Weights of a small transformer language model.
Training: a variant of Muon for these matrices, 5573 steps.
MLP neurons of a small language model. Each row is named by its layer, matrix (up: input weights) and neuron, and shows model dimensions 0-255. Each number is 128 + 32 x the weight over its row's rms, rounded and kept within 0 to 255. Numbers have three digits each.
After each neuron's rows, "fires on" lists the tokens most often at its 100 highest values on Wikipedia text that the model never trained on.

L3.up436:116190109095129127142112108141146042071131161055227114143223119183128150072081184063205109086101118144121122103089118091135125137103135128168111095122140132081057099125095193110169136158137177169170155099119145124090150134211180147124135107116139135131121113179107080158105108099112157146123133046147183136122131091102115126161162130161152145129153107151146140160158107133122154150129162156056178117117120119159124124111148070107165132111077075142124122106176157141103141133150095110070158129092131110116125119150091135118109106106109099119125154141135127162161105138127076128142159147119181174072151108148063134184111190099062137117141118148156130117150184173139079109099164139157146108097127100159105110088107115173140122135111136060120180055108103168131158190123140
fires on: "ow", "ill", "en", ":", "te"

L3.up111:089104162119108118097135129154126130115115104071070104107118133118097122087157110096099125149125141118063186125053112162093098079074133133108116134139065092115127126149097147094166147152083167143147102084076043144130128067098147164170105211209096117162065095127142126110097146139083147164140130131130128144178140121132110132077128137138156086125161098091126074197128115111159174166096178144133091122149150144156134108098105069128068104104124099150132167072178139180123124180204159106163103129077121173119114141156126166176083123153098120147116142143109077120154176198147120132168072094150098144085155124116148173110138176090140137097102151186139085115116127137222113169136101142082154086136122172162137144095108119166105139152160118160151113146100102189137141207153154
fires on: "ec", "ion", "ed", "d", " \"", "ent"

L3.up831:100176116185088196154146186107110126119102109116171159109105094133106128130171115125105123120145156116081121171113083153095219104138096170130209161073162154137115137183120142188112137176106164133201140132135097140204145144154188163164113127146113106096122152134108148098179150127166104111109050209165123130134112103145108100146139121148137124136133112124147124112079198143108105124089176178139129155141108136140145118069100091119020143082104081109111104169147116133156124110073134138146086113168152131143132149159110103158157088159123137100161148157137101130105183102135128091136147117123150124144089105123156105112095158053135092026149119134156040128108107190129061098092095144122113102102153132088135126098110117104150095146204149100150166059130066126110133104114157
fires on: "ic", "us", "ot", "c", "orn", "ack"

L3.up107:133058079119161151070182141174113104128106114123088109131102078130187066181145174084121190140097106143223113122153152167150133153133143099062094173090078109079115175136137086124121150179095127131110153152128102110145105148134138071157146148112129176098086143167150131142102095130135138145107157152074127173100105133112158191119143189101116133104179084112125118163082118128185170079102076177147159171086118104184131053112098147139180132109164138168105167142147099099115106111097159148130175094133051138133143117133126125152089137124049172153108106163085185164175107116183150126142134090131100112076103145141099152139101163193110108077170122110155123107124113076137145163111128097096130148144123106155103178054109050102165129104091137122123084136131168149102143150088157
fires on: "ot", " be", "ver", "od", "w", "at"

L3.up522:105076171124128085097124090124177124130154114098175096064143130125115180149136134154227143183085121112117101141154087123068086130078103068099124141115154119109175103131150139152178086087082119069145110122093086148188153140083147108125171119181149169153137122128146066133156106128064107139155082111125135172166135088170128109099127116142168120139146114123151086139127174165174134130154181134125146148122100118173167188169079142186114115122139101138102157061095081102075102127135147161086128106068191097100163081129129104091051137077173129195094109170094084113132134106091107172137173136128141112140088128131087130160125092134183133100131163094109096125187153152146096138107150144159073109101110104145143108117103098147142127136055150094122075107055069189130172131147110
fires on: "en", "\n\n", "ain", "et", "er", "ated"

L3.up663:151101110098096210153064148125108136103153094068157131159117144094099148138141114130184166171120122128114107120099143158131181086121119162137102162098116148139173138167153101122097088074137129142100145106190116114095099094148117165077106104108107140117148099081153206147164169119105111155123157074075133140145144125137120101114164157142175152130145117149093147180129129193066097074121108138176131148093133146150106155111153139151101111140129107075078092117096157124208094092017153093061111142095152072122075129162119137148104088103152073163115136115134151136148138108140158178121117160136107199168129103106107116099143117122096096160120116089152161167116171132131152116089166090116122136065149129082130175108160169183103116118068122191172124050144174122033073146145182
fires on: "ro", "-", "ation", "ch", "ed", "ran"

L3.up7:096135156056116133169089105162155155178214109119051118142145089148118126140065071161152158170107150033127123122103107083161144170102133143147090066136135129077185152100135108146112143149105153175073116151106113130132113106147161098137247105174137143092115109095121071149136172141149124146118176057129105113140166107134096155153195131114106156124147117126159088147113118129072125108124191143132102129092096133139077108123102166135125098180149193113145104154077111126126157155128133122161176140088165084095144090175119120093148106113140120150099150123133140122085076076082077114127081130143144040134103105193130081091112112119101103153144133109136132107131089131094101203100113099085096090118136144150101109126187113107031147166096102167125085133140152135138103186124129
fires on: "un", "ud", "n", "ate", "et"

L3.up720:164154172130115121188090159089184064118146128137163120124147099093162143124129158128054112095109176099128128149115121163132209165165105134133088143146084060110098100118083082095156113122119137089147159161122124139196105151127112124133090149054130105049106136126078107160137069183203146096131135117098130113093129165073147093090081126101142122169131155132179120081150117092128148126131179146134166112077092100166155163123109068109180122106108086087114110137080186142130094089116156100167137076109115124147184157133107203127074124135158146131144078124126153151135110115198118157093092153112091068182164157129082095096168082127107159137144154087115110143164105113074115103126130110081102066109189155155127137127152217144140126148116164078100074154089127140112183138133139
fires on: "iv", "ing", "ers", "ation", "ard"

L3.up915:132175210136089147076081146130139114154116124148132129157116087137056117150160206145135133117108141115119166218113153113148126131114166127113131166110073117128145127118165175168152135076110039131127134152147092125128121155061127089127139172162083123122082115176107125157135150180129124155187095108148129143074098162096124172115136138067147103161147108088126135096109092116129161143161182080109145100094104116134190148040085132075063129136156148110174195158148115159122128101145145188108147114098166112123129120156131144140133144102109138165139096114156103133150110194086195143133088145183128129087128167143132121128121124069145111151081139125096156103193162061091156083090133105101150083154129138125119076177153111166121100130158168107165110081096103138000139140130149
fires on: "f", "and", "og", "in"

L3.up636:078174148111118122163103142115144169160131083148166098097113190120138135050172124117102099184120119144108109171109133173123111118174095122105164157165150112137151094084160103164143225119129112204150153160141078167170171058105133104125122173098052114131137116097146096169079153131088201118091081142058105120126178117081093115184116136083145092125164145122172062152156147157158117126162131178092136102070117088145163116078146100093163151111132158116140161116085085147112119176137098111147121100155153130139124097166154101149151129106135154163105141095104166102118152132112108205108137154106099106117136137138076159157097121140160115165114177180104111134082124148069106119090104132096129180180118149077110163115193116182183143130117187134114123168072147123195075085118098
fires on: "en", "s", "et", "T", "ate", "ent"

L3.up708:130135055129092146123145159142135176125118083102136154131132123094189090150189145156172127167119116101113133091136127099166071103103095135130106078124133138132158126145221170162113107147172137089118140121106142197128207167115061118121127165043107097154198125104101132124080137139136111142118114147121171095144109126116092132124140200083074094162138117085129175141074088146135103109188117156095134186141190151112133140115159113153162155134175103167089090093110143081102160198137111092063121102119144186131121127142115102140128127053080133171095104076077146146135152188203186138126140114187127161128085103149105214136105123115126104092116112163133148137186145134089091140137072136105149145152144081153103110128075164150134137156159110145151045141115123138139064116144104
fires on: "ac", "ent", "on", "z", "c"

L3.up1013:079168117128156139114095127150149137190133122127136111132129094107109185140075129127144150081193079121181090110162131113109162093121119176112155109104111059119138095054120147122123116163126089136183113159044138119099094144162133049094138157127138136118128118157093137178124121156147146173110168143159118151110109113134135153133086142070128129106087086111126127144115105088157112108132135099164141128088105123182146086162112116085058112160191128146133136141140084202132135098152082129120101152128165129122107126087089124127180138170081053050096140090102103098110197092137090123125128124175056103147138058129180155099133147154088182112169112120125121169105093146154131032053180145183165158137110155076149128166164148053135089131126157143160141093092083101183123120084101
fires on: "ent", "ap", "op", "end", "ational", "im"

L3.up907:113203104108132125163124138178133160172134079174094136107163135111121147136110155138089056100157112126139162170130134123138188144137095170125121129126127163110124154125173065128140110151045109119118122105107107145087113098155093076126113186142167102154178188129190143111083102167118153130134097116060080133082167203104089125152080162132123092059075090087151118141140101098113108108091138108185158148158117141120089130113127083131140135116141031141102156121128133179134176153073141116115151158139129120125096161140114136128100079141157162100183127110158071136125099139238137143071165105118134135164121134092066115166090182143176097035157154120129130128076137166143160113116157154080116112129152127123181183165201166095137140075109118075123145128144154182096117140096120
fires on: "ational", "9", "ent", "ew", "="

L3.up850:137127123154160159214098137094089174112145103100127157125107156062143125139161151128098126114070154204171126099093115171150100128136072123094151069144167182168170129127100143122161106108070131084078112160120139131088089135180053071087137112154122151199160138111112163119110171104154091127122101122121123116132168146142129122089127149153145111085085143134152109107146087109199182112158113135149090100050164128103129134144112130088108126112175090100066117082115112136112101085122135149095100173148044118063108202098136172127129104136065065178164175134160124114124157069093105115115193113130160158159124143090134163134120122103101126118162054116160121125120182106118158139107117110101116145129132107070171108116163169108171093081093182158113183150127174098055146107127164
fires on: "an", "ro", "es", "i", "ers"

L3.up132:090140124137118222113128113132071103146128109105130153090108138135151142162133086168122198108089138121121110134143111130116130094147144128138194071150113150137165167124105144138154102098083064142127148129179130132115091106076142119125144190105150160096127147106168186147166062133098106134122106081131109112145138149122105149119134115158151103110165097070124148147140173182061130101146091128088121163100118131129171082050114134179162118113070118224118137129156144123083116158133145165091091034185209100172091149138109084105101092106206123120146137122088103145193158123164187187169129131172102097104080145140132207126130115131096158089160158128166101088119148166138158132157177188130184144131181173098165157137165105163193170145112147108091120155116160137158134122140155
fires on: "us", " S", "s", "as", " F"

L3.up194:176138090136144124100068185098144124142102126091128130148152130127156144085187124192157142173062095099182146094142126105085150150110127136161130083193156132129199105080127098081134087077170123126152134128124092085120096120162093091155120141107119137138117095134092130112129074128122074186121155136150136119096106098043049154124125154192100103099144106137090134126102092144081196176156199152119129181130142121114083134146112132112088137105054110162184108123196096147179161150103144144062096129139177148105091097139142121148066119125074133081115100076119146170133108158146151193104175122090128077097139134155155107158139148148109166219143073155130148123109094159172137134137102133146169151117113063127139145104176118075118195121175142092093151141156085153092143159117142
fires on: "ut", "ly", "ur", " cl"

L3.up215:125138093150096112090136160143207113096132104106105163141133164114149092141077199111182143102048131105108121108083060171086134122114193167117177135137159112147136139044089195158164116070149158152095093107124139171055116154099111091109119137111106123135088149094138100082129060139127107163092093107132155133171156106128113116113099128065099106144097130116161135127062119148134097157091124120137123076114140044135085169093184065125073107136162113153139106127112158136121083143103107132134084173186144180122121118186196105091119139150131099133114099147089137150166198082157104061071118115074152098104116094116141119122132153104089160144157147167177157092111156131085090158173138136134123091083144139093140136099174090094147104085091179148146125115092148105116141204087126
fires on: "/", "ar", "ot", "ant", "ent", "est"

L3.up432:121154142114116094126106174094144166116114136182062094139153167178149142111059130131172151121168065141139130151110170167112137125082150130186135132104121151150161152153153175204133139090108120154120183137105128114146078137118121096111131104114088152086140080111150159178076121193163080148106103118140173121124137127122122199106137087136101089091110141095075124116146091160161074186070123187181134134128146147152080203171144121173107155138142182126043081127111117092090148086148111155100209151111100107189109107063106166142126124150096129131118135145136151144057151130123146170119190130169159152116162105053104078147142100151122100102120124169143091078100143122147088131078103131086069196103141176115092115134099137171179172098172131114153174120166163106112167147102134
fires on: "h", " is", "em", "man", "=", "art"

L3.up621:136045127089064123147135177130162182113136163096093075082156052181124156124123176159157143129102105126163149090094106106060095141109105170137120132069112097154090133112089141081128090163070102127126065107166120122083134175133126071142087064085140127145144127116194060154211090106142124069110119145125095101160135078123119124205131097102024123146185141098183157106141161122133153154101167134146154115169104136134130161096166126131127143131120158119098101147160113171084148113176105141142080158131141115076140115122082146082118163218120141128182077114125173119099127116151155158066128137145165095125107106104173099128165085093095103132136141068128131156100129122125174096169124123122164164190144102199143093091129082142122090113133094113164121141126118110143106103166136
fires on: " as", "ed", "ame", "ice", "e"

L3.up529:056086120113103118131102128095095126168109163095155138090115066131094129134140087159165130101117122141132136154159135167131114150133065146103153190118128108086179084122163161150150174116171109104102139117142149096170135112145088134177154089094126144163149123110102086143127083125142170132190090155086124162142138095167047109138159137088169094099158117134099053136201136090181081114113122134140128131067126141143119185132117086155069152089197090108122161140181131140175075114180139151101155113150162059137127153137175127105106112146117142087125138114097129082170086139113193088125122104155060050124073115075142084140115135117100138078183102119122113095076182129078152082088206128109137169132110158151132136161104109141195099143057126160137161166139119208143124160136141
fires on: " as", "ast", "ame", "s", "ies", "t"

L3.up73:096109126167140127117154124062125153184111131152140145158118128178108140087136116152113171170134125214150153150156141154118135128109144106093091144147117142072124122090120081155148128157123089077113116094082151137127121114114135150109150095107100082116127187147030132151161122130153169112169164151057153054150139170141070167081099076149125180131064152149158093087121080051180126152124130173148132036080135123133091111099119177131143118111090142141117126150167102108135113081200162162146132099155062122124105118131148198091172109122131095051143144085091160141145139119134129176085177131094118157099122118069127099127136133140124102154098146123105132111157144141166135097118154171079125125104074091122155187060104171160116113107103186088145107175114164218143158081171140
fires on: "og", "b", "le", "ent", "t"